Part of a small language model's weights.
Architecture: RMSNorm before each block, tied embeddings, normalized queries and keys.
Training: 503M tokens, 4296 steps.
MLP neurons of a small language model. Each row is named by its layer, matrix (down: output weights) and neuron, and shows model dimensions 400-495. Each number is 128 + 32 x the weight over its row's rms, rounded and kept within 0 to 255. Numbers have three digits each. A neuron's up and down rows have the sign that makes its largest values positive.
Before each neuron's rows, "raises" lists the tokens whose logits its output raises most directly, leaving later layers aside.

raises: "ing on the", "ing on", "ing with", "ing at", "ing from"
L10.down502:181127153125112112169128125141171101131138088104139080078129083093158128113148186122109098098072139127132122142128119130096159108140106081157165164076155154130184098153121138078105136180141129115176056196138129136084091140107107150101185125122119152167059121110159077131132140130145136166

raises: " for him", " for his", " for their", " for her", " for this"
L8.down1049:159109127163136162135115087190082138154108191084079132088074067139133146128111176122080095192123141182101152088132083142067150109140098107125095130094168095080096074130115182136132159123170126183064202148120126137085145109120160126154131163098131094104115107210124178141161088062155093136

raises: " a new", " another", " the last", " the", " a b"
L8.down185:115142114130106155078071130120089120182187123072066051106068121159135171168098179156057106089155093134099103129114110144126182079134116148159150196122150123140156104105144126198138057142119153094144097169108113076133160197194142135109133096145197153198149100132187127150139167103122120158

raises: " brother", " sister", " daughter", " parents", " mother"
L8.down851:080080144116102123088173179169132193072139107071116170103126127106110144119160169080143095078122172197128092034160102138115089105166127103096095172117158154094143146076123139116168131116096133171131188152158091043187103092150154057151188116136156129145113126152153121154103137120123088129

raises: "ively", "ify", "ures", "ing out", "ional"
L8.down600:106122157107151089155137152113108224164144115212064135148133122164161148113134145138116130134134128067149162079161131094072082099152162133085094075117109147139125103116119066109121138075155108071200086132115091138163152157075085110145082085088124144149155099112167076098155082119115134131

raises: " sister", " son", " daughter", "ts.", "s from"
L8.down1128:127078076152158154147095099157149103084083100126156229156111144152121148146137145088204105151101126130113151136110144151132134128207144125079144141116175119077110157079150167157141116155078172135148178156171154134155119121141111102073082112116124141164117112189139103136134166140132123105

raises: "res", "s", "s ", "re", "les"
L10.down876:167107117073110170162116196109128174112101094144124078126177130135049178154165155104199149117042092082131121160162158152088118096134169094125156088047126088159178169167179161144166084107106058161085128126121166162111078125095081129169126133130146149155103124129120121115094121134145118079

raises: "ing up", "ed up", "ed out", "ing it", "ed into a"
L8.down892:129103147152183102134163104147172101135104078075185130141068134140151084092201170071132091127129103133116161102115085096079172082113132146104158134157182075136140144054134162093130103103088063111156088080163150120133078122096114149098206137083099133138096109158096120123169135147171106180

raises: "low", "bury", "ston", "-H", "head"
L8.down326:118120151074145147087084218086114098065054182135089136138127137147173156133137080134109092084169114164106176122101159126182108102089147064138084070094090151175173098116145171162124134116149103170091170147117155104109155180137137076125092134130156148130141113154121102110096137076158098117

raises: " them", " him", " it", " themselves", " know"
L10.down531:162113095112095160155075076097113127113175061186059112120136131118085169104111108138223088132144043165147125103139145124122117158151137096154122047123080153142094108124140127090097112110143109166126118070111162132143125107085114087119111096111156077099114173163159148152145076123087091157

raises: "ing", "ing at the", "ing with", "ing at", "ing on"
L8.down704:070178155081079117148193141155174126120088108179105106094041084108169140139161140117185056128084152166121142120084144107145114168153069144113145221144127135120131115099159113116179142159187139147151100146166073116189130118134127160161132087166195126146094147144139108087102145171136105089

raises: "unct", "acts", "rom", "ound", "act"
L8.down575:076112123093092139172028158134156143091167160055081132083175054176129130069190145143106136120162095133116151190149149087126136171081153095128118183080112074119117110233112156154141088170092122078075127165155069136093178202139124052148164125129108124096143082133205192148101165174112094140

raises: "ine.", "ina", "inary", "in,", "ines"
L8.down1234:110105103097101125121133089149126124111177114100160115092188117157115154142161143122096145126092096077069103113157106146088165181148123126075193097137124134114112066128140124173109143108115121107098120165203105083097179155175123141135155117118141146126141107075118190089069109068085140133

raises: "ro", "ree", " of l", " of p", "ook"
L10.down451:090108100101046106156146095152116066020175168152103118161035109142108134110184114136148107137090136124119180078192038141095147096128126117092176203130104132120132156140127207100157122148141107144146117168090128120121131078137201196082112124112172105122158154048139129117096125126111086140

raises: "ater", "ely", "atin", "ady", "ands"
L10.down1267:108176103098118080110163149133116139088147144121131119124123144156152138140149176113103137138192117125145160144089144116176133144159089134110129125154090145146171104099085109092100124119131084122152139115195188151155122141080137114145158099144158180125117109173095112182182101110197110063

raises: " films", " film", " video game", " animated", " television"
L8.down491:061153149158117126106134108096152154157141110128082134086165145084094118128107138083063158170119137099129125130083150132120146092152157121099081158084122144068168102181098093162139111156078084147101130098146108103121146118091113101132095153122149120141112130134137100083113120130099110157

raises: "'s first", "'s wife", "'s ", "'s", " herself"
L8.down235:104167121124144136169130182066145081096092114142097122137066187098127105116139176122151069103109123105171111139133103165104110129124126109121162070163152148100121104198133104181131187086177108117110158123101147101120089081131126131113104134092126096127131161165137113123136192073096149110

raises: "s", "s | ", "s (", "s'", "s and "
L10.down190:176159198055109139165140160149141114149144140074100163136070122152177128122127111147141170166147084186124127188148122177149135081117188097165132133093079122138197148180138139128114140129104131172141148103158135088097192191109110115076106104142086123142104156162174102122166082118103162100

raises: "urham", "emocratic", "igital download", "istant", "own"
L8.down908:152077137106183111190146080082137091131138171110109143159124091119139112136131128127129125131189094165114127099095149175177126120137144105110145108129152125129096156124159102114092150124156167109198142129122159193100103104129112106107138171148122111149110130199136138102092162068152061165

raises: ", and other", "a, and", "es, and", " or other", ", and "
L8.down95:091127082132129131113172145143133129110100140152128078193165132130119105081122096153085144135077199136178123153168074187135180075108106118200071117119094159116151117179167126093138112085148173060115141120158130128109132097109057156111158122055161178118135118129119128149115148115129120089

raises: "um.", "um", "um,", "ites", "us."
L10.down220:177151106045119067156149106118130076030100141161092124168103155074068153110180113129147142161075201099147150146140126130038106180103106099125080159174071139148125097120063082106098175128125138112138103137140162066143161135115131114106184117139149111089167154145116111118106101119164168118

raises: "idal", "igh", "obby", "yd", "ier"
L8.down162:139150135101132098072079175132113129094146125128145121126116117161164096118101076100142175134159104160093113114086182160125169098119094127111146147067154133070147114129132133172102121138097161137130141120158201134151125107158076139013187114113151156175110143051107112133177109150198100124

raises: " they", " she", " it", " it was", " it is"
L10.down23:130125100123103156094103072106135109131097113144125154084168065105128106096123148114133172120126105096121176064074126131143123162184139101113073114101095106162112104098080062125136126122090123137144108165080155148164088070146102148121140107130113161167124125161134086131086128096131119134

raises: ".", " and", ",", "?", ", and"
L5.down178:148166125123100103180147167064135112079091136162154154133162147167117121148143139141176132146168088156071198092086126022139091141161189136131126066127116082174185128105138102160093157174132155159106130127140129125067159140085152184077109069110188083153162098205069058125161116091082170120

raises: "ject", "tern", "ased", "ase", "ater"
L10.down1227:094163150076128136129129074136130108115153123160110139114127132167153139143122107145106155199153099172100118163089137136059099135130102064142124093110143128134132092143152107069155145108150113115160141166086103202162144099131128153119140179120123153108141186173102146070169140090108114132

raises: " divisions", " industries", " brands", " parties", " regions"
L10.down1120:130143100176132133112113130144136126142183103137111108104144097110113174064130165157148129079128145098091115124113137096129168164084129118132137180119088146156057105044119132126137083146140108116172175125094108197143128133109121189130127233139131125129094121043184144137126105178138183158

raises: "y of", " of", " of l", " of p", " of a"
L10.down947:115143033143135111136142127162136084122143120188095165154112105131117100164122130083164045148118122160115103133161071171079090139077183149119094120171112150155178136082150111045166142124178130140147120098158043129164085135094095130144095069146141111174132138051115108147129157148073168124

raises: " It", " There", "\n\n", " Their", " The"
L10.down1139:125086109112132168130117148128174053114114133164080102128139121084188134156098071155129131049136112102139116152140139123155061100106141151132124107150073159133136169255059142096122143119161064127155147151159163133127083133143144108115176109141127110116164137102151088094087113119082133162

raises: "ts", "ters", "ter", "t,", "ector"
L8.down1095:113111109157152121073129104124077092097162177192081118117144095157127159142173142036230120154095094096097124131136064132081093119197075162068117094132074142104160119104144138108204137095126125095134169092156172135138175093094142103148096094106145142075103104151130113153107178117115120157

raises: "\n\n", " However,", " These", " Their", " They"
L8.down1154:157130094147098132116130143135189078095157142137069091120100144124163126107107148140122095127124105109139160151137107098170087123130161116107116122120095190115130097248109104121049135066120066120151132118093074102116098137097108110138177152108076110104137140102152051122121095112120148156

raises: "eline", "red", "ultural", "ellular", "ities and"
L8.down1296:134105091176126133115115131181112114101174114106129153169107105189092124192159101141105143134185116104099187086136201118103114132109063059106143158106171138175110163115147110147065074099130098055156135165153106111109119121179090234165102118168127102148095152142101134119119137120143091133

raises: "s that", "s,", "s, which", "s, and", "s from"
L8.down713:110143172126150146171171160111177108139191134141157149062097117145145132137145151096099118158140120124145184149106100145140192127115149143195133121104117120106094187154111216160125168111109122130072089132154124068126099163143121112093097156083053092073112115137106144146124169176101102131

raises: "ould", "ort", "ape", "arp", "ield"
L10.down97:149148090187121154112149046099154053193133114165162198138080140110146099075085116089118100101104085111095140122203137147163202120174092141134120081156125112151124112097162175111165180168223136171117103149091142166108130112107131142171121115073109111115119141161196166117085132116096163144

raises: "ures", "uring", "ure.", "ural", "ured"
L10.down207:056115153123118139149137134142116168119125158114105098172130054074176152149126132116173131104134177185122138085133121192102177127099179092128156078152121137126153121104102163119098189141113099079086107134118114112134109105146115109096104051110178167139155113166102118145161141119152187147

raises: " were ", " have been", " are", " were", " themselves"
L10.down898:109150115111123170089131125123114089150156162125108108084119134127119140165088107141117127167113118175125119141186134177085126117104098164096145160145102120142140135144118138133098152134142179088119181179142117181152119135172124145118164184092082000139157098146118122132146117071096100087

raises: " the", " the ", " a", " an", " his"
L8.down761:110179101115104149143127107148118152128117220125120096126110218178151146135097184164143137111132122121067087077120080098152070118099144105094108176103112109121143090131147156138106073183130190095134195166090131099132167191161203155143130127114110124115147116099091119174113116124090132136

raises: "ement", "ation", "ule", "te", "ing of the"
L10.down293:153134109066123180107092095170102157147155100137163113173129124160149175157131086204154134129152146133150168116124150150121123107120188127135105134119127214159178160169134153041174185154174104149091128098080064137144108089099117102153133098104177151115153162103144123096145117117103123088

raises: "ert", "uster", "use", "urs", "iff"
L10.down253:114125147121104158132192102104104125177143127113202087137084169157131127188137170083153116145095124095112120154058147149141133145090120211160133184166161172113132179133140161088088090114106204107175112160142191120121113082129169104127099156106114095142139065147071158210164142135101151077

raises: "’s", "'s", "'s ", "s'", "'s first"
L8.down544:131173126132124096113113130109151125092033123144172177105123205075083132129200113094128094200109131136102142160141058158136120128130146164144122098152143117098084129255169102116136129117066133128100139126125137152103096131117106144103075128089162102050043141074091178120162150162067164110

raises: " respect", "out", "ory", "in", "ime"
L8.down478:124159139146149111117128107081118160120095149087081152085154133135180108115110097085180120147177112160182120137104142131139073115140074114094157154086169112175114137145146131151177171146093100109115122120109140167154083123130149151179147100085115157143119116103081135108143149065112105154

raises: "\n\n", " In contrast", " However,", " Both", " The"
L2.down808:094148091161099151110112155121171108163108120111072123130141153116154122112127156163136139113137120141119105136157158091128111156114116151166116116145125167106124129164131131095136164102121040108125141122079091111132047160186091156109118118097067155104153123057139091113131165155120134151

raises: " monthly", " publication of", " edition.", " Journal of", " annual"
L8.down796:153095139108129188130119068145098091111150147086130159151168063146181173211137137094070084129135194072093134151172145110117120118113087164143099109130128180113145121050130121175061134177114121134158155159142159088111162176148089214136142141132132140145156136152108084153080166076110128131

raises: "ed", "ed her", "ed him", "ing her", "ed "
L5.down1259:173014112138112118151160099119135095139104144100090110053105128104176123115136095183119134151136058100091156113109090165140147121170084102131118162126099093090092168083142141105144169189120092096201134151125111122116090145121128171110125047169134145140150123131131088150134070122047153068

raises: "it", "ites", "ish", "ages", "al"
L8.down793:149135148138104128138145135126075127122111092111063128136096129139141157076104084162132122134095156118108211188084162088157138141135179116186105174163127161119117167148138137109128151127113158135139182121112136100131057123145121122112122113161135133127124138105106136112153114140105149104

raises: " them", " it", " that a", " that it", " that the"
L8.down787:032158156140118160139157170103176145136187094173097125097095115103146114150108143093139097118145129088086137031144126068090127087125133111101124139057142079096147110240097089124102171141046140171135111126106168131168153115160130160148132110135127116114191154120110096219155109111102132131

raises: "°", "ellow", "ize", "ought", "°N "
L10.down761:127117129083124124099150123145144106128141079102156124118161160113118087088099207129124126187091087127169146160117076129138116137067150141107131147164133111110142153150148134120117103179165062031157140200128161130066118140129134096108099089154149132104155155092142125093126106130147114126

raises: "able to", "less", "ique", "ably", "fully"
L8.down75:084193072183156113138090175108073121110127181202152112095153141126165100137096170076141123060162138106180127090077161062127052065175157153169127151106148232136089181129126096138127112116157157173116147151114087141142144111165129175083128146119147122151158153172125177188173135110131140115

raises: "ipe", "ycling", "ept", "itation", "ond"
L2.down263:099087159095099177107117084064073093086180151133128148141101126143147134113143109130108102151094118114152115160144182162151120116172101100138153119128098173134177145136118167088071156147142123080093125173182070105147119103119070176125095120136136047059167074133123117078127135107116117182

raises: "eg", "otes |", "ict", "otes", "on"
L8.down119:162175160138106150103175125168102067131141105089102119123126058097087068163178107162125062161188145135100164129120166156133126186133097030117099125137168160105104074114143186120107115138109156120174187171075123200131137155124114124111138120155120055152138108167074151169129107142099132130

raises: "ive", "ively", "ly", "ion.", "ion of the"
L8.down782:156103103131126134149128079141102132101118173154105141128151187152120099111093152148097131140168138110091137065172031119141187125173176135115098081119167150134044113119068107069115127155161045145114167190084131171141167142111152072110154195060163152120118132093110148126138128177093159152

raises: "'s", "'s first", "’s", "a's", "o's"
L10.down647:076125156154194089111183176125185141086057162166191089152140097090111131169104087152116079072067162110126079087162150134134126064141083168135125134191141131146117098195137092123143146129146130110135098146074180061052102159140165134116160110113144145150080101098132170170190119123161120136

raises: "ing at the", "ing with", "ing in the", "ing at", "ing on"
L10.down599:152163155144138114148063085193129151121147163115122020101185134101123122164103098158117166119127167104147090119111094144123169088172138144145169087100130113110122131069176170073105089170108084127137152122146102105073174114098128124052152142114150094164121133145137142119171118129142162142

raises: "al", "ar", "alt", "um", "ati"
L3.down126:091117113089145135119113168132122154106156121158109180127036144176080126172171071091092155124109133095092141086115189068131123136163103104135098046105195148146172141153135137082152150147139155139148120080164116090155179132106150109118095126138141141156141160133138158106127052061099107087

raises: "et", "ra", "ud", "ant", "as"
L10.down1132:122058148069136133107177102102122131121089146133089120124126103063163167152106077114162123147075163089173132148095110065067180148148148053140077132132148168075188188151110110110150184065097120133150120127072040095164121158099127142107121111100176150194139119136081110081148084122153131135

raises: "ely", "ly", "ot", "ly ", "ively"
L3.down825:114147132146155138164173116166123119173128129102169135179140209131082133087179142164139177126123167087180151131192100124119133112107099127135085180168119187182103142111147095137094168174168133132167145150099213157100121090165088175134144120132160114102097109111111165146150113139071144097

raises: " that the", " that it", " that his", " that he", " that a"
L8.down244:075105155068071117088184101129118145100156081188111208047119153117156182147104155133091139159097075117110082109107142135097121083167128097141157111116072064182147173249089104110143124128194110085137079096129166166137121117151125141083126122116123124085191121082117083159094126165110158088

raises: "'s", "'s ", "'s L", "’s", "en"
L10.down311:156088135116146136182103116084150088070080098157108157119143110118120112121112191157114095126149135158158163128133115079120183195045110146122159108101125184143093049143178178161188159059156120177138107115116095155140146185144124174085086130133146180098132193160143125077133084078079191200

raises: "el", "le", "e | ", "le.", "el,"
L8.down77:108157096057139094152136137114127148156171109139169114115107135104130074132137118139081126118209174114119140088117170111172127109147137141140191180115105101126124086166087175153173133136132146097180141109127131194121135152156111120107154129094179117168117144175073142046065184139106117159

raises: "ing at", "ing at the", "ing in the", "ing in", "ing on"
L10.down594:118118106149150116116082091157091118101120076182118160167138163110112119150134135143115096166126207121164120138188149157171151076111110096098146125159124111140131077058196168085133125093119097078106073090159099141087109098110108155108081051109138102136088121133137081038165101104157111129

raises: " However,", " In ", " They", " Although", " It was"
L2.down849:152151093129111190108133138114184088141156166175066104179142126156162117146094109150156112144147060118153167098118143072169098092134130069116171118110126126133160120117100102126070141052133086137185111113119137118087106061094107135071136174153131101109043129128139076135164107081104160115

raises: "hed", "hy", "her", "pe", "ide"
L8.down323:078099174106154102166096125121165119128152124090174152141157163143147186169171183123138151120118142149068215133140096100227124086047145142152109084176139069087141123173123091168185134153163107091117132134123146081071111101127065101092112132125150097134111123117160128094162095081140129132

raises: " in England", " in the United States", " in N", " in S", " in India"
L10.down178:134093120097108063188107194153171151118060202174144141185108128124152136098101192091210098100112099183210142149131128105074128113164083154089073132119143157146129089106185155124163124099192115188107059065095111167139075088122152157153138134107113094158155118141124144170110103123149141185

raises: " wave", "-g", "-f", " bands", " time"
L10.down1071:196141132139123110078109070087140132165056080163054114159097130135113120182127147095127135144125216145166182166061167136150120153120122151119140137109105121130081157063076146140134132132176145180161148117067135128116118099155151111120161176157131086086125153028113132143100109140120115117

raises: " than", " than the", "-th", "down", "able to"
L8.down735:100177114176122119145084158199112140181184116215166142120135135138098170125151113124034129098115121089127123115127170212142087091154181132127102172155082102109134138087127156154094112151135152078134076139134070136189094147126151134151154135129141169155090133103094045162077112100110154177

raises: " campus", " ev", " spot", " route", " bank"
L8.down789:089145106112110123111097078096094097187108106149119096170085209174136122143100134090153094102116170132074131112123157188141132134123128129119127141170104117117146171158154126144190140099185182139175141144145105040133125112061144146152107173105120156174130156128157144154120111149147151129

raises: "el", "el.", "ized", "ble", "el,"
L8.down286:188174173176134064083105105119166122082130114153116133138073158097115172066165114156086157136190125107190160144134146133119129133156169144146058143141102070160156205114143096192135094158113108035120126109195150097136071104089156122196060098118130164119101166169154101118105114110153120141

raises: " issue", " practice", " part", " matter", " concern"
L10.down528:136171039052144139134127129053093133156114120169150152092136142144096097081114103160112123128182124125145193099134080109141120046116236124164084135128155121150133201105134184073175146141122165125109156101141165157079148087177110130202093116090135135073094164154117151105120084105145159127

raises: " an", " my", " major", " a", " minor"
L10.down1141:177138111145129155139151129118154161097180159159156114070135130161105114148114118145139163099086134142136141125155079131134084127096150097140122167141128093142060161075110156123142185091108184144175121127133123150098101159177104173116185117102127136169228118058098118138175109127107066155

raises: "t.", "ts", "ts.", "ter", "ters"
L8.down936:172160108115125066129089141100121163123109096147143126155141127167101167124116173118151119150135151136075078088135113133158080088184127159091112127162068079129092148201133159157114127058068167081139147121157170113137103148076152090153182103114145141125172116153074100092129135128150142105

raises: "rop", "om", "ats", " bel", "omy"
L10.down807:129091144120112122088090097162125206087103075120063138136145153183127173196126107114117073092048209109198162124136113188126122112127158100154088101143133100201160089134134158104121147155129181081156090130114114113135151181099208132132133117129195136127163119162166076140123094090162140121

raises: " of anti", " of Water", " of s", " of c", " of this"
L5.down371:106160073175126236149143118126111089110123156114178109074145161188154147108127155108158115102186115157106132120186120125119190110125112165128123138140080159157087155137138101072094075068124152135121093129167140103149141140095170111110117170141143124065152114156187141091167131141070134120

raises: " were", " were held", " are", " were the", " were not"
L10.down585:116192123134108162103133132104141101078153134133104128153136115115123102111096111142188141193063125139122143161157150119123152142073106120159148123088083067203092131220149156134095181141147144144071161152093141163124113162107072134177164194095115108128062154123129064161131096127088158087

raises: "\n", " schedule", "====", "):", "  -"
L10.down1249:132132122121105125141125138148107128127110129156097159069116168155128108151152169130119148163078145096163131164133181109148141180115123123121155157162126124113105108067068154088107124185103136162162133129104125098140169140104177150173107130025164131145151148130129122157150048080047130163

raises: " not to", " to have been", " to have", " to read", " to be"
L10.down195:083141123113130136132104166177178085131155121112112081132113108120111126101123117066139189137084081165125154133081107133141180079157102090118099118135119152088129193108098142142078172142107122100121106120110179122122105134159133164140133162151117147152203123129135103114071085143129165077

raises: "ological", "arian", "ia | ", "ical", "ia and"
L10.down850:103164116127133115103136164103109119146148188150184151094181181094201089080120081171106183123176093146159104098151098104124139147139081145096093065096160116139098145140107134150172151138072107152119169135117064117109133217084104087142157153072065117140078139168137192197081139118167160113

raises: "ñ", "har", "ć", "za", "š"
L10.down1074:117181064132113122184140105180084056147158106114089082168119158125118163081057140145068135119117130179129178079047111166150117160113102148114099137119197123075102151067133151025196164079134176149142115148083180132085138114119105149122131192140110112153114087138160113119093138112095168148

raises: ",", "m", "-", "k", "000"
L10.down1111:037130176102130171069126093087138105114107148093143164146115127127132104113134198088160180087125101158178116132096177131125146142185161169110146132122143182141141073126119122162075143141182105156171107103184094106075088109142111090084173082093108138140157142153146081143146171075132172105

raises: "entin", "en ", "enos", "ens.", "en and"
L10.down824:117134126097154099140141180144139084105161111128111153156141143157149117161114145170084100134176202140123158152132123092163149164089174108052149102162128171114135107091169164157086158095112140134125184106108156200080127139193110134142147098155165117084091107151131140121134136117060144127

raises: "ich", "val", "de", "t", "r"
L8.down71:127144185112167152074153141139102130081100107125154107140105157126130141074114124142216110119118159134156174138151135158174152127084163170037115113125103157101160064104160158104129148078137145084165140145099169170025124113101168142153101183153084171177143113098156142175139127090129097099

raises: "'s", "ie's", "'s first", "’s", "a's"
L8.down89:112103101101135107121161110162144118101087122131136157189140074140062146130095097119092063079126071113178088169107163137182157184179147106102105103143177134128125131182142129082130150087090122135096150110080115137109128130093108126095174057119102151098160176077120147134171108145131123149

raises: "024", "020", "023", "009", "015"
L5.down83:145062068141121121151140140153126139119156189073127211156123121109115125121087111140116115152169113118153127215105116146136139132245081185168177160110107185127102139147104178141150138110124097156153091090095192157133148109102129152146104106141088146119116131190144190071122114129173142133

raises: " process", " process.", " time,", " time.", " window"
L10.down1000:161125154091149146133138140163118095136134139115086187084047130141145061125115136246133103147127158177102137166127113141130180139083178115116100147162161167064149131198132119171154088140132104118173120079144127104163132111109138036189101171147085090114139098118134103150049120083113129147

raises: "s'", "s", "s ", "s)", "s and "
L8.down613:112106213097195152225132150169153129145159130088132111073066129140156173115144089152152130142118040112137094138088099110092150062104171117126125092080078081124135131157163179155106131174143190131107148145140097127109148175094087161099173023111107163127166110161211074150135094149088143196

raises: " even", " day.", " day,", " days", " day"
L10.down358:122160089156127180154195155167181071112109101145121078130139176155135147187125127112135098168099194117127052107181120110163114131150045148171145113112121105189077159176121124076145171133122127148060154093151158141137155104115147070140146156163080095116159094136146088109123171180168172165

raises: "ishop", "urn", "oard", "order", "eth"
L10.down591:098144061162058148132129132108169131093118155100097108125139113139147138106151153130125111095147112144114158141165118154179104106128135156142180140083139126114165140145167112108113134138131166100105141104131233192086128074088152096082078176116136104092151105139108145094058214074162114155

raises: " which was", " that was", " which", " that is", " which is"
L10.down627:083155122112105141083135125159143164119083196132178206063205128179126137113137124102161124099096102049080101110167169131117104106098193106108115095148081092168097065179122117162125115091160089120094130171143154112138117160103164140123087161135070115124107188146134142118146077108160155154

raises: "EN", "OR", "ON", "OL", "UM"
L8.down11:138114129186110113127080060147099165125121165096119097164126156130135142157195157106109130081111168155160140172129096177113189180107145056095154126132188143114092102132119149145127096173141115167151085130140168114127154037121152119152133088110093117110177139158165059134149161132097114093

raises: " the", "ner", "ter", " a", "tu"
L10.down333:105156115085142074144102205162116085164144180156158152174151156159156123130077137155174112133092127143147110137141108106139102089172127130083156132173114120103117193119119154120051133087172119080150125126118083106150163173128163186052161103139131139111126151099102113096138107200100114152

raises: " that", " that the", "ed that", " that a", " that they"
L10.down1235:052151086145147147198088194147168131056168164104137177112130130142096137126136153129141145155073101092118153161181134147093138132133092068085175127060119057082132164203117127091158152165132025142114099091052136143128157138125079189150154101104124156140146144198107103166159089118140130159

raises: "e", "age", "ages", "-day", "ski"
L5.down656:152118106124111113144069134151169133138102135149145180114120084105156129112094097142178134134109130186087110113157139130111100078101132181139166153088202089140170138177103149111123111170098113122123173122122105133176082092137139151155146120136105075189156097155105076164076174188155118098

raises: "wise", "be", "ble", "ray", "gin"
L5.down570:107106171118129137139099133141128089135104141174081125148125163109176141099098048091082090102065098116151056114071138111079057085072179130118123122162124156095132126137096089132141164112130060126121151127173167096142131152097119143076197130149078146102066175132157192122121181126183153096

raises: "= ", "=", "Ch", "Al", "oll"
L8.down818:112170124168136148185105162112041150205165111126104085149128185120176120150108125143128129084092112143133135184124150088141100138152089105131111165110081114150075132148106139061083095154181116134166133182121135106090121069143089185092132139186105178152147187069117164132119101152115116119

raises: "a |  |", "a –", "ed | ", "a |", "ed |"
L10.down1319:125151145084159126158143136146119080177151162127170104187071114068130213086121143132058103119122113110192117168223107126136130120132151067116131137121117141197129148092130108147135110101140180167123066165141120094149137166160126152142148128106173080119107185160149070188129069103088118185

raises: "iah", "ar", "iam", "ant", "iet"
L10.down424:070092133092154099151124143110148064156035145118155166119159177072141090117139107122157126134059139091145152172117128173086096180168157157118175106165127179120116189096133088144154151148162098096089127161136079144146093141128089128109139147112163144093144118140107120111059104159092138138

raises: "ers.", "ers)", "ers for", "ers | ", "ers,"
L10.down453:132098138167099133103173169149122154161167138071116100100126180142118139143164158137155144147150103116105151141118133099134116125112163107140151127110152117181120169178156141114130117100091119123154170122196124127146098097112131115104129187150122069105145156167157112149082080087107182200

raises: "ive", "ion", "ibly", "ion.", "ion,"
L10.down1285:135107118116158121175128160155102131177078138089156117198167126106136095181148122165123173125157155103096107075161104103129149132171162092099143151089172139157131104136129092054120204104200129152066106149093160122127120140098174111063121148134202165074135158148068128086131078120143133109

raises: "ud", "ult", "ut", "ug", "ire"
L8.down1276:072111063105084100120144134133150166150146102165125161126143076079145107093112119145188083083095152127187123079136161114099057118131088152137168172102064161095153140147173095071126160133122123167104092100103149099159130118156152097148103108141094062134092105163089150153172134135114135105